config.yaml
n_kv_head: 6
head_dim: 32
d_mlp: 1024
init: "orth"
beta1: 0.9
weight_decay: 0.0
lr_head: 0.0104
schedule: "wsd"
decay_fraction: 0.633
final_lr_fraction: 0.0
batch_tokens: 65536
train_tokens: 493600000
dataset: "wikipedia_en"
MLP neurons of a small language model. Each row is named by its layer, matrix (up: input weights; down: output weights) and neuron, and shows model dimensions 176-239. Each number is 128 + 32 x the weight over its row's rms, rounded and kept within 0 to 255.
A block is one neuron, or neurons of one layer that tend to fire together. After each block is what it responds to, as a language model described it from the Wikipedia text at the highest values.

L2.up63 [115 131 154  87  93 120 137 148 225 130 115 151 158 129 138 117  83 168  68 145 172 171 123 181  87 173 116 155 111  71  90 121 129 140  99 119 164  93  77  94 109 108  68 117 128 152 130 118 128 121 134 107 114 144 117  85 186 108 133 123 150 121 112  90]
L2.down63 [112 134 166 135  80  99 154 178  99 142 160  98  86 139 159 124 181 112 108  90 126 122 135  69 162 158 163  83 163 180 142 119 162 110 131 110 123 118 128 108  96 157 184 106 153 109  92 167 129 107 149 145 152  90 175  70 125 110 172 124 139 154  44 123]
L2.up388 [109 171 114 155 121 140 117 129 203 143 163 107 131  90 103 119 126 163 122 111  97 130 143 131 120 123  99 197 147  80  91 125  82  49 139 111 115 140 148 120 140 145 133 148 110  47 158 105 156 101 145 106 112  79 168 112 129 135  50 170 146  72 133 141]
L2.down388 [103 127 105 159 143 147 133 108 116 137 190  99 145 122  94 104  86 149  68 159 177  97 150 129 124 135 102 105 158 104 136 167 125 124  94 162 124 102 141 134 154 170 123 118  88 145 145  87 153 125 139  85 104 105 102 188 115  94  99 170 166 104 131 126]
L2.up587 [128 160 147 106 114 114  84 129 128 145 126 215  70 149 134 140 126 142 110 112 153 148 185 123 152 157 113 120  94 122  84 117 109  92 114 186 196  92 138 107 131 162 123 117  94 121  98 162 120 132  96 119 126 127 139 165 151 148 166 147 107 189 141 136]
L2.down587 [226 130 146 166 116 160 119 132 132 133 159 101 174 145 116 106 130 142  90 131 125 151 141 161  46 223  83 174 155 117 151 133 123 126 129 117  63 106 108 161 134 119 159 128  95 136 108  77 111 168 172 145 145 129 139 150 140  88 149  76 164  84 133  55]
L2.up755 [153 103 112 170 159 123 129 103 137 188 101 151  95  89 138 144 126 124 165 121 153  82 160 136 171 142 108 134  99 148 107 102 154  89 158 111  65 173 143 159 124  98 183 120 140  91 110 118 153 108 128 105 123 128 171 134 125 117 100 103 136 180 103 123]
L2.down755 [163 168 190 120 190 103 106 161 153 135 160 122 131  87 119 101 131 139  82  92  99 131 120 135 102 130  74 122 121 111 162  94 179  72 153 147 133 120 161 158 157 124 172 143  77 124 114  69 130 108 120  96  56 114 142 139 107 197 125 138  96 153 126 105]
Mid-word subword fragments

L13.up498 [146 107 140 131 135  93 177 164 159 124 111 104  47  51 145 114  90 156 128 133 144  86  60 128 120 134 182 169 137 112 110 116 206 125  98 162 130  88 115 133 122 151  83 155 147 163  72 107 124 115 101 185 157 102 164 119 162 140 120 102 109 129 124  90]
L13.down498 [158  96 122 139  66 147 122 144 120 130 154  87 130 168 148 123 160  81 152 131 120 219 134 111 140 116  89 152 132 135 133 131 160 115 108  80 121 116 159 109 143  81 123  97 130 118 116 128 134 138 198  84 101 106 132 103 146 119  70  80 146 143 198 139]
L13.up625 [138 144 115 122 162 126 136 151 100 110  99 165 102  49 129  98 189 135 157 110 105 104 170  91 135  64 126 178 109 116 116 161 142 140 208 148 144 107 123 107 103 172 134  88 163 157 133 144 136 205  85  83 110 126 148 149 178 151 132 118 169 160 141 102]
L13.down625 [148 150  95 162 131 160  56 122 100  78 105 104 130 143 126  96 132 102 159 117 151 173 138 156 153  68 143  68 135 178  56  97 108 105  91  99  93 132 136 109 147  84 157 187  49 167 130 114 170 118 136 145 213 134 126 146 151 153 125 143  34 125 168 132]
L13.up650 [166 110 158 162 178  83 126 107 128  85 116  79 126 122 136 135 119 102 142 121  99  91 129 103  94 150 120 159  40 148 106  69 127 125 147 111  74 149 151 126 120 137 157 107 164 136 113  87 167 134 148 159 118 120 155 118 138  94 124 138  86  94 110  90]
L13.down650 [ 57 133 163 141 169 153 116 202 159 178 138 108 159 133 150  73 179 116  95 180 119 166  54 166  64 111 148 107  74 117 155  82 139 158 124 115 144 127  95 156 150 162 147  87 138  92 167 133 173  89 116 143 161 116 119 115 162 121 129 135  62 140 166  38]
L13.up894 [150 114  73 121 122 125 137 139 176  65  91  65  99  95 223 130 167  91 157 144 162  86 137 156 122 121 159 149 144 115  96  88  67 107 135 111  90 130 122 187 106 129 112 112 138 133 131 110 130 187 141 112 205  95 120 140 225 166 117 183  94 173 228 171]
L13.down894 [160 104 126  85 165 114 128 159 151 138 106  89 111  65 142 129 167 155 128 105 108 138 137 142 166 132 105 127  78 117 106 141 148 109 144 125 217  99 113 167 138  63 103 109 125 167 138 171 204 101 157 146 152 141 148  75 140 195 149 137 192 126 147 133]
Initial g/h word fragments

L8.up539 [108 106 108 122 157 148 146  99  87 129  99 123 105 156 131 115 150 116 134 102  56 125 140  80 116 164 145  83 126 134 131 173 150 104 123 163  93 144  98  87  70 110 138 182  96 106 100 133 177 145 151 108 116  96 119 137 149 119 105 105 120 208 120 110]
L8.down539 [130 153 120 132 133 146 138 129  67 105 101 115 127 137 166 180 157 116 159  88 116 171  74 131  64 161 130 125 162 163 105  65 159 157 124  99 123 155 103  79 114 135  82 175 117 152 106  67 103 128 122 110 134 117 118 161 122 146 107 170 126 180 153 111]
Closing brackets and quotes

L2.up77 [154 173 153  83 123  79 122 122 128 148 113 173 101 120  92  95 133 141 128 188 120  29 110 106 196 102 158 173 129 121 110  80 138 190 113 126  93 146 143 111 150  83 131 187  81  89  92 111 117 124 159 129 185 135 109 150 160 142 175  80 208 122 143 132]
L2.down77 [178 107  65 103 117  83 148 102  95 142 126 173  92 156  92  91 167 117  99 145  89  89 105 133  90 116 128 189  99 105 118  83 122 149  93 193 117  83 130 171 169 127 160 118 161 176 110  78 121 100  93 117 102 168  97 176 139 123 146  52 125  77  92  92]
L2.up915 [145 138 155 112 157  92 116 102 116 130 123 117 117 139  91 141  53  94 106 154 116 144  23  91 108  90 154 182  95 119  71 106 125 192 128 111  65  89 162  51 119  91 126 152 143 172 170  95  96 123 111 161 210 179 114 114 214 168 140 133 123 139 142 122]
L2.down915 [188 127  86 211 134  95 107 148 140 129 156 178 154  63  41 169 106 131 107 124 146 103  98  76  82  88 149 142  99 125  82 131  88 143 130 199  94 140  94  98 110 116 152  21 166 122 113 104 112  87 152 156 226 129  90 191 127 178 104  62 179 175 114 133]
L2.up928 [108 186 137 159 146 108 167 127  93 167 167 149 114 145  78 112 120 151 134 131  77  80  96  50 138 160 103 191 130 138 105 136 144 163 151 129 104 172 135  97  82 106  91 146 141 105 143 164 132 121  88 144 176 111 128 149 158 114 109 128 178 115 120 115]
L2.down928 [145 120 124  81 153 179 140 161  80 155 129 143 147 174  98  93 125 132 133 135 117 145 139  88  26 128 135 139 153 124 101  48  96 169 164 147 122 104 155 143 175 117 213 122 154 154  41 136 151  93  97 126  92  96 164 145 176  71 163  33  89  79 137 106]
L2.up1011 [111 118 113 130 119 119 148  82 158 143 177 163 115 117  64 138 140 146 115 187  34 122 125 105 109 150 139 146 106 145 119 122 152 116 148 101 130 101 183  74  98 108 125  99 150 154  89 127 131 101 187 124 123 139 140 189 157  96  86 162  95 127 121 108]
L2.down1011 [101 101 139 164  94  96  86 149 105 117  91 183  94 122 118 113 141 127  92 149 179 144  94 166  78 137 146 135  86 157  97  37 123 104 155 141  52 116  85 135  73 175 145 135 119 176 150 137 149 190  38 150 144 116 126 184 163 151 141  72 155 112 141 126]
Mid-word "d" pieces

L2.up8 [136 161 111 141 113 138  63  49 115 115 148 149  84 159 164 112 113 122  65 196 154 151 170 159  99 160  76 193 146 121  76 152 121  95 111 125 145 198 115 117 111 180  81  84  88  83 114 113 151 100 159 147 160 134 131 114 144 133 130 144  61 124 179 135]
L2.down8 [ 64  71 163 124 114 122  76 121  92 176 113 155  93 119 150  73 137 109 142 117 162 110 183 165 125 122 131  58 126 120 150 133 157 115 135  78 107 160 186 143 157  61 102 112 113 174 171 143 188  87  74 176  48 112 105  95 168 145 104  86 126 151 173 108]
L2.up503 [107  95 125 115 107 122 134 178 161 132 115 121 119 113 157 126  59 126  91 129 152 120 144  99 140 167 157 152  98  97 151 162 146 124 113 153 140 132 173 145  60 147 126 176 110  62 112 118 155 164 133 131  95 122 137 125 154  98  26 140 107 136 102 149]
L2.down503 [126  64 239 145 146 106  58 105 111 185 156 155 125 117 175  93 199 114 125 196 146 137  99 167 116 165 101 106 121 124 132 161 133 125  69 164 100 207 140 137 149  82 131 106 154 175 129 133  85 116  72 119  93 180 143 128  90 139 140 105 119  98 112 107]
L2.up698 [106 143  98 139 103 144 153 153 132  96  80 141  71  88 162 136 136 108 128 149 169 128 135 140 185  79  71 138 167 116 104 164 175 139 166 114 135 185 143 162 122 189 169 114 169 119  87 130 167 155  99  93 138 140 173 141 130 103  76 104 165 106 126  90]
L2.down698 [135  76 120 172 104 140 131 132 133 115 141 203  98 178 106 140 111 133 139 143  94 118 105 152  89 144 136 107 135 110 141 145 107 123 132 130 169 137 123 180 122 166 148  75 142 141 129  73 180 163 150  94  71 181 113 126 100 114  67 119 114  84  79 191]
L2.up956 [ 93 119 165 138 152 141 150 122 128 141 130  86 171 138  88 132 141 159  99 119 134  65 137  93 178  84 147 115 131 140 102 202  90 125 126 109 129 146  77 119 113 116 157 165 151 126 187 107 158 136 115 136 152 102 160 143 185 156 102 117 119 123 138  99]
L2.down956 [105 109 199  65 120 125 132 143  49 165 115 161 126 112 138 116 102 110  90 149 112 178  91 110  52 101 107  96 196 110 172 116 165 114 135 118 134 157 176 148 172 112 149 123 110 102 141  76 168  90 112 140 104 160  83  94 141  91  97 166 165 110 132 133]
Year final digit

L13.up267 [ 95 134 152  80 104 134 102 129 135 132 118  66 103 122  87 134 149 152 156  84 170 186 146 120 133 138 115 144 199 121 152 143 128  83 194 125 123 155 181 175 119 135 151 119  77  77 149 160 136 111 140  75 139 119 165 123 144 115 111 220 105 110 112 119]
L13.down267 [115 146 175 111 116 132 121 137 130 163 141 108 115  89 209 110 157 107 109 117 146 146 148 115 144 158 101 167 124  98 152  94  40  95 160 120  86 108  95 133 128 167 128  55 152 123 146 134 194 127 105 146 142  85 129 234 112 196 100 129  73 140 114 189]
L13.up796 [152  90 136 107 144 138 162 177 128 125  86  89 167 157 178 126 130 107 152  88 110 179 164  56 142 165 104 105 159 149  91 142 196 138  77 145 113 135 137  73 148 135  67 132 101 123  88 187  70 124 115 119 196 159 118  72 136  71 104 105 137 144 122 130]
L13.down796 [110  94 158 154  85 153 145  70 127 155 172 159 122 137 156 167 153 146 165 122 144 136  64  97 162  77 126  72  96 102 200 132 126 145  91 150 151  98  95 194 181 105 167  99 124 148 138  92 176 170 148 146 127 179 147 108 181 133 144 132 128 128 129 131]
L13.up853 [154 127  87 132 147  85 141 127 128 115 120 148 125 140 100  83  59  67 168 143 102 153 177 127 142 185 119 122  92  91 155  85 129  72 120 125 162 144 132 141  95 113  74 118  11 156  76 143 128  96 142  32 137 159 120  88 119 134 136 192 159 157 110 171]
L13.down853 [137  98  99 163 187 111 193 146 115 196 155 160 121 125 119 105 159  82  98 153 131  82 100 162 126 135 141 102  87  69 133 151 105 182 103 151 157 120 142 138 162  98 137 104 148 155 129 117 121 127 148 141 114  79 199 164  46 122 153 105  53 139 148  45]
L13.up1005 [125 114 133 175 125 113 113 145 110 133  76  96  69 101  93 124 120 138 107  81 137  91 129  60 107 163  72 158 134 140 124 168 162 109  99 142  94 136 169  96 118 148 110 100 113  90  88 117 159 181 121  91 160 130 153  76 139 184 120 126 131 164  79 176]
L13.down1005 [ 92 176 103 122 155 111 178  96  93 156 114 132 116 128  95 158 162 136 167 102 127 116 119 111 134 109 166  85 150 100 208 102 104 108  94 156 146 120 131 123 182 117 121 177 158 149  99 124 111 145 135  92 154 160 131  89 104 165 131  65 119 141 132 160]
Birth-year final digit

L8.up866 [110 101  83 119 165 107 185 167 119  98 164  62  95 167 141 150 162 167 207 112  72 107 120 127 149 160 178 136 147 108 140 178 142  35 162 160 122 153 159 134 109 156 140 140 154 155  73 152 161  99 112 169 137 145 167 165 210 168 101 134 116 174 115 131]
L8.down866 [169 145 117 116 146 122 167  95 160  99 116 145 130 141 155 117 145 167 139 162 101 201  53 106 197  99 152 139 129 174 100  90 122 141 112  70  86 122 143 120 125 146 128 134 161 124 173 169  85 191 124 175 118 139 144 126  51 169 160 114  96 129 122 110]
Word-final suffix pieces

L8.up244 [163  82 113 124 143  96 100  87  98 172  63  58 108 133 171  98 137 153  91 135  84 115 160 108 119 151 133 179  91 120 120 160  83  90 153 114 149 168 164  72 131  95 106 131 102  83 101 163  93 137 158 136 117  60 149  91 130 104 104 136  96 149 133  88]
L8.down244 [104 150 160  96 157 142 119 126 113 137 153  91 100  94  64 178  64 129 151 167 105 190  54 105 137  53 129 149 113 161  91 148 158 142 177 123 131 117 174  73 200  96 161 140 144  47 135 143 144 136 161 158 163 155 116  77  95 155 126  84 178 190  93 113]
Proper-name word endings

L2.up369 [121 159  96 166 127 137  94  89 193 122 120 173 138  98 142 145 109 182  59 167 151 130 107 130 147  78 143 111 186 137 123 140 141 148 163 117 113 161 147 100 140 152 145 105 131 194 107 112 119 207 137 111 153 195 129 139 169  82 136 176 134  93 208 138]
L2.down369 [ 42 118  51 123 130 118  94  87 113 138  92 170 134 152 136 158 152 103 130 155 117 137 123 143  88 172 144 120 118 149 185  76 136 133 118 173  84 154 167 134 105  82 173 143 108 157 114 133  79 146 154 122  90 103 161 119 155  76 161 127 115  91 138  59]
L2.up877 [186 164 126 146  88 172 152 164 149 102 204 157  85 153 168 119 122 196 130 166 133 151 181 133 121  75 122 120 135 127 108 160 144 101 154 137 163 123 164  97  94 152 169 109  47 122 104 103 147 142 135  94 120  89  80 148 116  61 117 208 153 146 163 160]
L2.down877 [134 112 181 101 163 159  92 114 130 112 108 104 166 121 110  53 121 108  64 185 184 127  77 109 130 132 132 131  55  94 131 161 117 127 112 137 185 120 108  65  63 207 121 117  96 168 148  81 127 140  94 142  89 148 128 119 115  41 161  92 130 178 105  95]
L2.up902 [135 120  93 168 101  83 114 122 161 156  82 160 136 112 154 117 182 127 150 157 199 119 122 138 122 116 148  88 175 143  94  95 171 125 137 166 119  97  94 202  78 190 156 144  44 182 182 144 100 177 143 156 182 121 106 163 158 162  99 106 110 131 162 176]
L2.down902 [117 103  80 146 110 140  43 132 162  85  94 135 160 136 129  90 181 134 173 140 140 108 125 108 150 106 110 154 127  99 152  95  87 122 121 198  73 144 153 159  94  78 139 147 113 151 134 141 142 118 181 125 109 137  72  96 111 112  81 125 151  54 178 118]
L2.up945 [128 133 106 157 187 131 103 154 137 101 105 165 142 114 141 118 133  80 134 187 108  78 129 141  97 147 156 141  88 102 136 148 114 150 174 112 141 133 168 131  78  95 153 114  91 135 110 103 106 137 178  97 123 166  94 141  97 140 100 161 115  89 164  97]
L2.down945 [148 149 120  96 175  90  89 113  95 136 153 118 128 102 124  84 172 183 120 125 110  86 168 166 116 134  81 139 120 176 133 124 118 177  86 104 126 154 149 118  95 157 137 136 139 125 107  41 130 133 110  91 158 143 142 141 133 132 154 171 142 113 118 114]
Word-initial fragment after split

L13.up240 [162 196 178 164 101 127 133 150 117 176 147 146 140 131  80 143  84 128  87  97 142 137  90 167  85 100 167 108 154 173 105 143 150 135 133  85 131 148 197 168 153 119 123 208 122  65 150  98 123 175 140 146 136 100 181 148 155  88 163 145 146  92 147 102]
L13.down240 [114 157 118 128 120  76 154 124 166 117 134 133 106 120 139 141 103 118 168 167 160 100 112 142 135 173 130 102 112 163 103 102  74 179 157 103  77 128 162 153 137 140 154  99 151  85 124 172 154 119 117 131 146 174 153 167 135 122  77 172 102 121 130 106]
L13.up397 [ 89 151 138  97 129  75 157  66 226 131 145 116  66 124 141 119 133 162 147 105 115  97 135  85 119 101 111 145 167  94 119 126 168 170  98 148 132 165 170 117 105 117 104 110  73  90 165 104 124 133 116 156 128 105 133 108 177 102  51 162 170 173 119  86]
L13.down397 [135 146 126 124 119 137 134 151 129 135 114 109 120 159 174 113 161 108 118 128 124 140 112 115  98 107 120  95  57 121 158 189 138  80  96 108 103  55  70 114 193  83 110 158 191 131  62 138 144 149 119  83  86 189  73 100 123 146 156  95 122  99 129 161]
L13.up675 [111 142 107 207 235 117  98 168 104 146 123 141 106 177  91 146  90 172 113 126 159  94 172 163 177 100 155 158 136 174 159 150 162 104 127 129 137 224 189 112 174 115 120 130 148  91 137 125 112 122 111 136 116 100 184  88 128 134 180 129 152 120 129 119]
L13.down675 [161 131 145  63 130 106  84 148 166 133 115 145 117  82  80 154 132 143 138 161  36 142 197 166 150 124 144 163  98  73 104 122 152 107 108 125  88  72 163 113 112 139 115 201 104 152  84 113 170 167  50 153 151 143 116 186 116 106 130 153 106 150 116 170]
L13.up934 [127 195 141 111 128 168  83 192 108 130 202 132 126 143 143 138  95 155 145 105 153 124 160 125 124 151 165 144 122 137 167 168  80 178 128 115 175 112  58 103 137 117 104 144 153 171 115 127 119 152 165  96 134 117  95 118 133  75 101 110  52 204 127  96]
L13.down934 [143  86 126 129 168 149 167 149 150 152  76 133 155 111 149 158 118 103 102 112  99 147 154 163 108  47 141 125 150 152  59  74 143 129 159 173 192 165 139 124 114 143  88  18 108  61  85 142  89 109 160 121 144 210  87 130 136 203 203 135 169 167 142 133]
Word completion pieces

L2.up280 [148  92  57 125 179 110  95 112 133 194 178  94  95 121 136 157  41 180 188  78 130  89 130  96 163 171 187 187 128 128 123 138 133  74 147 156 158 136 134 128 103 209  86 169 120 115 121 129 140  89 136 101 137 114 100 138 108 136  99 137  68 180 143 120]
L2.down280 [177 117 114  97 125  82 137  91 106 162 109 180 170 117  94 112 123 157 147 155  88 172 127 139 132 110 127  89 180 121 128 168 158  81 130 166 146 162 130 165 169 109 155  96  90 140 107 120 127 127  91 162  24 102 144 111 137 148 237 145 123  77 162 139]
L2.up497 [125 140 121 196 156 158  93 123  95 120 127 123 107 176  72 148  47 164 172 130 106 114 103 108  85 140 129 117 154 115 204 129 134  93 155 128 108 212 123 163  84 144 122 137 138  98  98 105  97 100 110  34 165 109 144 124 106 125  67 175 197 170  90 109]
L2.down497 [131  84 107  96 126  95 127 148 148 160 106  98 132 119 163 168 157 109  80 131 137 119 161 163 160 130 106  94  99  99 146  52  94 136  51 196 156 121 130 128 147 102 164 165 111 138 103 167 144  96 126  84  93 160 152 103 112 159 174 134 139  86 169 174]
L2.up707 [138  91 110 129 161  85 133 127 120 144 115 138 182 156  66 161 138 161 112 173 161 125 148 128 138 130 150 122 118 105  77 138 129 142 182 137 125 107  79 148 143 145 143 104  65  91 139 163 105 146 121  43 150 151 185 131 105 145  75 155 119 120 105 101]
L2.down707 [112  97 123 123  94 128 162 143 103 132 120  89 168 165 117 133 174 107  96  83 141 128 118 110 171 181 162 117 103 163 133 162 134 135  99 134 155 122 132 135 104 132 142 209 118  97 187 119 117 164  89 103 142 117  62  96 103 119 162 148 114 121 130 119]
L2.up955 [160 140 152 154 104 110 141 192 155 183 149  90  80 101 170 151 115 148 145  85 130  82  94 142  84 113 133 117  93 128 126 137 161 148 147 114  74 101 120 147  83 185 115 215  95  92 138 108 158 166  83 135  93 115  96 158 188 118  70 137 153 130 161 129]
L2.down955 [143 170 194 135  91 114 108 113 110 179 159 153 115 130  85 176 179 152 116 171 150 144 153 163 176  82 134 122 123 150 164 110 131 134 123 122 195 169 123 145 116 140  72 169 110 169 144 119 200 151 127  66 145 130 114  96 113 120 158 160 161 119 114  87]
Noun-ending suffix pieces

L13.up85 [ 80 146  89 197 132 156 126 111 136 115 112 156 149 162 153 202 155 105 187 127 154 110 153 133 118  85 138  81  34 139 141 155 114  88 179  84  59 172 162 151 138 171 133 154 130  98  75 112 111 104 162 162  97  73 120 181  64 159 113 115  92 201 164 140]
L13.down85 [103 161 137 124 120 134 114 112 165 136 173 189 133 158  82 147 122 177  89 164  90  94 113 100 153 117 137 116 110 137 192 144 168 127  92 154 178  53  92 109 133 120 173 121 159 141 138 154 114 165  85  16 147 122 111 145 193 100 136 151 149 137  97 105]
L13.up151 [157 171  77 134 168 106  85  63 131 130  86  90 122  83 100 164 116 110 134 137 116 133 152 129  70  84 176 212 136 112  95  82 161 138 162 189 123 144 123  94  94 208 108 112 129 120 113 127  85  90 132 101 140 100 142 104 130 142 135 150 165  83 136 135]
L13.down151 [119 175 106 138 123 158  72 132 154 144 173  93 153 150 144 141  60 126 108 122 143 101 141 139  74 105 131 136 100  73 103 158 104 140  85 144 114 138 123 135 134  64 198  88 177 136 123 129 149 126 127 108 174 143  60 158 186 142 133  33 154 146  94 167]
L13.up627 [151 117  74 118 114  81 156 141 132 145  56  66 178 167 152 151 138 108 154 220 106  89 147 126 123 128  89 123 112 196 108 206 117 138 123  89  46 139 124 164 136 131 122 148 115  26 138 144 151  72 121 114 163 142 171 172 167 134 138 112 152 155 159 132]
L13.down627 [ 97  96  85 132  88 142 150 120 122 127 104  93 107 132 131 109 147 144 133 107 161 110  85 129 107 133 161  94 129 147 154 194 143  76 120 107 146  64 126 108 131 164  66 190 131 178 119 124 106 146  78  85 151 135  95 118 111 157  85 125 142  85 135 170]
L13.up862 [151  83 145 156  96 190 169 100 179 147  71 128 144 134 114 178 160  72 156  90 103  77 104 164 153 104 110 152  89 168  89 131 132  88 152 168  70 126  95  82 104 165  99 149 151 158 129 183 111  88 146  88 202  96 158 142 142  87  84 139  92  85 127 169]
L13.down862 [192 151 123 151 191 163  77 145 158 164  75 110  67  90  90 117 114 159 128 151 112 145 179 134 174  95 182 112 122  92 150 145 171 158 117  95 126  88 136 145  72 132 114 191 151 166 116 128  87  66  93  74 113 145 143 143 121 128 138  97  99  91 177 154]
Mid-word pieces of capitalized words

L8.up296 [130  90  52 141 136 156  86 108 175 142 131  95  70  65 150 144 183 141  88  98  86 132 140 127 122 149 154 161 148 120 106 134 130 102 164 108 129  86  61 142 124 145 119 130 137 136 168 113 128 153 184  76 153  85 166  95 140 145 104 143 170 105 213 119]
L8.down296 [ 96 109 122 142 160 144 142 154  77 142 154  92 144  47 103  78  52 121 135 128 107  94  97 107 160  68 171 123  88 112 206 147 156 100 197 151 150 150 145 183  54  99 174 130 143 183 119 148 199 151 131 116 121 101 137 116 133  81 119  98 172 140 160 120]
Word-start fragments in lists

L13.up1 [179 107 129 153 170  74 181 132 152 148 124  71 106 190 137 134 104 151 175 177 163  58 141 141 111 118 158 116  75 165 104 165 102  91  93 154 111  76 180 150 134 183  74 134 106 140 149 151 112 113 114 140 148 201 170 112 103 152 115 114 127 129 158 132]
L13.down1 [112  72 154 124 175  87 178 191 146 182 156 152 101 131 186 101 165  88 113 140 110 131 127 174 133 113 125 178 100 122 136 102 157 144 104 143 143 148  48  61 184 135 178 132 136 108 195 113  83 166 157 106 142 150  84 143 179 131 158 161  46 127 127 175]
L13.up390 [139 151 146 101 106 108 147  97 162 146 140 102 112  89 102 172  18 184 120 114 167 187  88 114 143 146 192 119 119 147  93  87 103 135  98 124 141 157 178 154 149 175  80 120  78 123 145 136 154 115  67  91 135 152 186  96 117 165 104 149 150  71 197 145]
L13.down390 [ 93 122 152 132 131 171 102 119 144 113 177 144 148 163 137 139 157 121 195 151  87  81 119 124 137 115 117 155  94  79 153 114 135 155 117 105 158 127  92 111 146 137 150 144 142 141 209 135 132 109 131 130 156 108 122 148 124 153 130  91 129 109 128 114]
L13.up404 [185  78 109 183 171  64 170 158 167  50 155  99 154 126  89 199 154 162 124 140 128 102 137 148 146 132 138 167 105 109  93 129 141 123  83 147 124 176 111 119  82 121 111 121 134 126 151 164 135  95 134 106 144 147 176 146  71 172 104 152 103 110 106 154]
L13.down404 [137  95 149  86 122 153  99 103 109 190 123 158 103 110 158 125 144 114 121 128 107 128 100 102 155 121  81 123 150 145 116  93  78 125 127 156 181 179  99  92  98 161 152  93 100 137 155 106 220 146 138 217 121 139 158 132 143 169 160 131 135 167  71  82]
L13.up430 [182 141  96 115 135 137 137  89 100 183 139  96 129  75 112 156  78 151 187 123 172 104 160 141 171 124 154  80 159 114  70 151 145 128  68 127 125 122 163  98 182 109  87 159 123 160  85 103 114 105 112 117 157 114 145 121 151 143 149 162 121 104 112 151]
L13.down430 [154 105 136 119  99 110 146 110 107 142 150 143 125 127 186 142 158 125 160  97 106 114  95 124 202 135  87 118 177  84 135 141 113 147  53 142 178 142  97  70  98 179  99  89 108 143 146 116 155 159 136 135 117 126 129 162 135 104 134  94  75 153 148 134]
Plural noun endings